{
  "activation": "swiglu",
  "norm_eps": 1e-05,
  "positions": "rope",
  "init": "normal",
  "init_std_down": 0.0,
  "beta2": 0.98,
  "decay_shape": "linear",
  "final_lr_fraction": 0.0,
  "doc_mask": true,
  "steps": 6904
}
MLP neurons of a small language model. Each row is named by its layer, matrix (gate and up: input weights) and neuron, and shows model dimensions 48-175. Each number is 500 + 50 x the weight over its row's rms, rounded and kept within 0 to 999. Numbers have three digits each. A neuron's up and down rows have the sign that makes its largest values positive.
A block is one neuron, or neurons of one layer that tend to fire together. After each block is what it responds to, as a language model described it from the Wikipedia text at the highest values.

L3.gate70:468434406587540567461480484536494464460520460505605507524462494518586455384544544574572494524462387496624514494511390490452494545449526381520558495408534524460452459476430512550485456493549504511499604466572634443405539427479472434501501536374503532478469489537538580473496485496442528526470484471543482465436518446454469509416486455500527496535491507580408420528473482535459476571497
L3.up70:477563469407450544505448569457464535488522562402511460414398564550482448474523550461486489416532514517423412561496550484461539486482495505469614517523539561529436531601514471468594508558475465396428435526542442581446515479540585458509513535505563549484459554580537487482505557495481493524508593489425512525532525497499541434483496505473532572464412605418511647539489548558523430494532
L3.gate93:409423453514550527448603436508485425439529504454614530516563570531626559516475517498413544590540461504600507490484476473472464429434542551556535409487523578466532426450425475579429502544534459600544574577443579479428533449411504474503553495433437614538571470508466512476610548607356484482532466469509491484563565527518422493511487505605528538496459455554505541483499451474439489478503
L3.up93:534475490491507485455535506568504483456506518491596436567513535476469416464548507484541511630499523527614443487563483559493597562495603470512477487470543525441493539505457485476449509438495481570519484534507479465501453445514418437405606557582477460527541589487552490452523459460457475509481504479486562505492498443418536495485645604414473501502445443505527544600502516593459493601528
L3.gate230:493414559518589463481453468508338429477514407482534512518457473482404521489478566436517544526524469523472527532405427431522458512526403374548403498438566587420517494538531490434474492512464502488512546451429528470509445397509474486435533538577486523506536587512509503500512531498455480489501484523538527514516454513550438589424550536594480482362529429491525479472524526485492377518488
L3.up230:527388479519510467482525541470518405513566459440507439438415521539383466564510521460476456487497557532459470486456507540533342549512479533520490523451522489372547437575484456430487439425448542441482538505637414541488519575514474439459527504462474492464589566470457432433513583478437461474527558504534597466447475452470542406442514545472492458524508469534479579545516525588507450532464
L3.gate235:600538483559503549528455520467499548487488572456525454572522495422497488441585468514504421445505489445539420534558586519526540500495508448474499451504460565495458456640417498455572509449529575483502475518549526476539487493520492491437492562436527468572516565505559447545463462477496445555566396495449574541517471434516345486504508535488444426505378474521541607528491562498502509543363
L3.up235:601477489431472492538441510403448530512562469459507538522437428585515476540506495444498549482491435445565460501462587567495446441392584476463588525427495621502437448669475493499480441521560541505570502528558523472528514507590505531502543526567576541685542523567446468460563469525441430582475455547454538491499474489450456446470480509531495521451505432614508393480556551448492512505486
Description: Fires on middle or ending word pieces that complete a word (outp-ut, disc-ard, emph-as-is, Port-ad-own) and on clause-joining semicolons in prose.

L9.gate232:437446508531507466436478466499522449561542493567528538534457625576452476448505468614397585510515445474518476581458523488494531423397513549462423486650519493445503454476496510550511564425588489510530439508546535459532569461523520489554547494446515554525509531549505466462430433563431432505545510534510496566620555531554444584573446490534497450442600485485515548395472531566459536501546
L9.up232:473419485521520399483398457524473563495511552477508528477471496535515451576408585500479561499576493603511533621452535512527582509529519419431452516492502498566506539468536426599502445465473500491516527434487561475495419469505501509551511603479457485513443525511495608496613561522385469446522502499408561572437575552558460503550511526536515489544576441533437542522518460488478410410493
Description: First word or word piece of a new sentence or paragraph in encyclopedic prose, such as He, His, No, Two, Current, also the possessive 's.

L3.gate13:444550514566534483537503453493420504519446433563548496457430505611628571546544560448550493474511520553480536571516582495542534470399450535535430533497510539541523554455503435605473556509527519508563508646574478473498534494549521381514455532575428516536526509438457549498584562459461487518557568517467477461510562562418489436545528600468548425484411375436472479414529469487454501567532
L3.up13:517468549541548508560563544446428387527430460516539472438468494518592535568544588522429547520529473505465533551538476492491600433454426513472459489538474603516551582488509519529482504487487500499530483561481489554454575518528489439638452426417397539460512533459366417598544525511458495620574545487514491459449523572502540569550508573535502461390513547453473509428533529491480539484469
L3.gate140:454558512561465498505545472448492583504490532539463515421577503483525515414509548498406418522508501483429527430559461491525491512462401479508510455564462465529546541503522454489495603502474501501479531468465470501478400540525483480644459414463439517436519495599417551573492469500425486460605495417585426485537556642520464525518490491474568559561436534409474586447493489539564502446538
L3.up140:468440476466481503484523577530559488501541487518487418583461470487486483513508483532473536547582570553568432495507490440505458453501527502559545416514495427514486536464525462470370463547504429466463547460422583527487551451490504467474544522444454516505570338437478599496440472499412503499465571452534500552498622440539568462526492535487461537496495467444408481502427610492463532364478
L3.gate197:426491538640531426456458458572482464552449487543546560499459435501537468546458478421479585511519462621513607588512555545478509463497496486555507441498542597466558512558492453517518561494462483505507502487483509491447589500513534516544388447493419513425597490454407593502482512537517512543468570431487398573502538584509499524491494532504531611461536499526404489471472497413502536471596
L3.up197:490484449598576509466468551504399537544473598579488510490567524532528523508511492484443487433515446612545495514616612454600501449466509477506479579548465472474519560440544566590483537454457496552451519531484510505507475492544460526501508482538579455523486478414430511493389527471546527619587513467503449572406430576544497468446500475596453522524468559425549506435472575547500593452520
L3.gate331:454504614525445466535533479502492518574511474510478569578504426524536540562491534486475470486437563514554625486524505450602429534418450597514469461529481537530455576502499439545506553489556410565464601508518471535483515536507548495525515475542379531432513429557443591575518446545353548434594447497524534473602482530567432496588487514583528505474468446456469472407465530432467427454505
L3.up331:440478530558506581509457509516448519501436587469457491402504531432482552638460481505424463517501463508467523505491498470544583433564624507446437454502547549454568441572527519515492488513576484490477513557494504495493485508475439477510548484420527371453551413435443572516474530469547459524386406352538520424429464467575491531519498559497487526591592539467583502532462520537416495402523
Description: Word pieces right after a lone capital letter that begins a sentence or heading (H-is, M-any, S-uch), plus whole sentence-opening words (Two, Her, some).

L3.gate47:465542530580490554428605476539458455472506530521644462481528486468438526457506506527482527511486464570441479604379428482509475549433482444547468455533518459489563558527371430575501557555474469548463490414487448468428524509484453536490511471454506520495579513513457605532439524512526574585507474468466386481555567569471529459519561492539467573527543494457496464468515474511456428504559
L3.up47:519523572516421537550526508543464447585530486515504480479595453562440439548475437407474513442394498523511449529481457501557529542470563412567493547502425569493478495604459453558448464501536518555440498518512477493571427463514515531542525403564502421592538444542480597493475517546473486559524502483526503462492543494501456472482474510482417464473588495506494436479516557435538496566495
L3.gate229:527487524563529566496559430495509473555478473568496526522528547422410553484495541423490518488476494430624518471524477561606476563423510472529549470569451516448469564529484432528411473396541437619482482461525495462529478430485439443493493509489519571610532555502411586516470466476507505599456581542502462543574502538449464497533534426578553495391480530529499408460518579515472453522454
L3.up229:541446498522407491455511483373525486529500514487537524344455537509488453445592522574437464563493494482479577467382517476564424559538557477528568522549461564423538467462446459439533462520521562455543563577570502533482529524381490475393481582383428447517481507427562470523475439501493564548521468561480525513490454462533511475488501533468548503497370463540440462532457574583446555531505
L3.gate234:397484495508551495496538540551485491531569474492553519544452528488505491482431552502480568493426520535483435580577462531505516473332527543482449467648461528456477496493428502534508495511540523466458501524530470490464527487440418444592473488496486566508545503525464556531543545507471491455448473525483371423542519587527430512426616520608462496454475512448480465510573474540460471442498
L3.up234:487499492501459587395604503558583461573466508520473561402561437450461459441467519487548497512474512439499505592487455521596477539501481445425494515506534473468526575501438522454509427490424598498459464499537481581465535553385496466437562439414452562491538496518475458540478520534469496475517481498451518527448513396569557565423510424479581460501533535504429544497553475552446546453495
L3.gate379:425548588520447515538507593505420426489459494387576544418482503492492535527405525472480531544496453570459643475431496574537424477445465537532607447528519452421499553491487561476495563563478582496473519491491547500490471419439417484529427511411422598426461428482474556565473526476416531527480433379529524437457596526493549531596477474452494568459501541527441474496501563527470481431505
L3.up379:510607545565438531515594578546489448504532487421530542412553503532442552563432450506523433482543488548472456524473465515522498426530486613442575497492442444497557478461486512496557526458477624456481487476419465543445518519397499606403540511513483617462488455483491565550417539528463475481506489402561468464568464531587510576525510445413469465583409494519487529596483559482554526504490
Description: Compass-direction tokens in place names or locations, such as South Africa, North Carolina, the east, the southern end; also scattered word fragments.

L9.gate295:510554538462555487456469484507536470515446469514556476502551545516529479588510455504605479545450510493466440514497507508545413466423469484582447476476608550516528472511409568534465512502383533478551499520459473486473558458485466536553537578479442388517548529478478522459462533603548486460407476546519507547490505460524523641502553507508406566533496403570589431491440452524530559502517
L9.up295:440452477459517560487448414467569518415462494424493464470486604379493496374530532572487488552539544565548590530583488503549408479482517429614551444366517467456520494484464576533435408449595468545518473490497369443581512502493481448434482511492501524537556472474499490454471523471445493481503499573403444432528536475440480484528561437484470520508497584568529568510435474562547376533607
Description: Interior word-piece stems, often verb roots, inside a longer word and before a suffix like -ed or -ing: uncont-roll-ed, prot-ract-ed, bor-row-ing.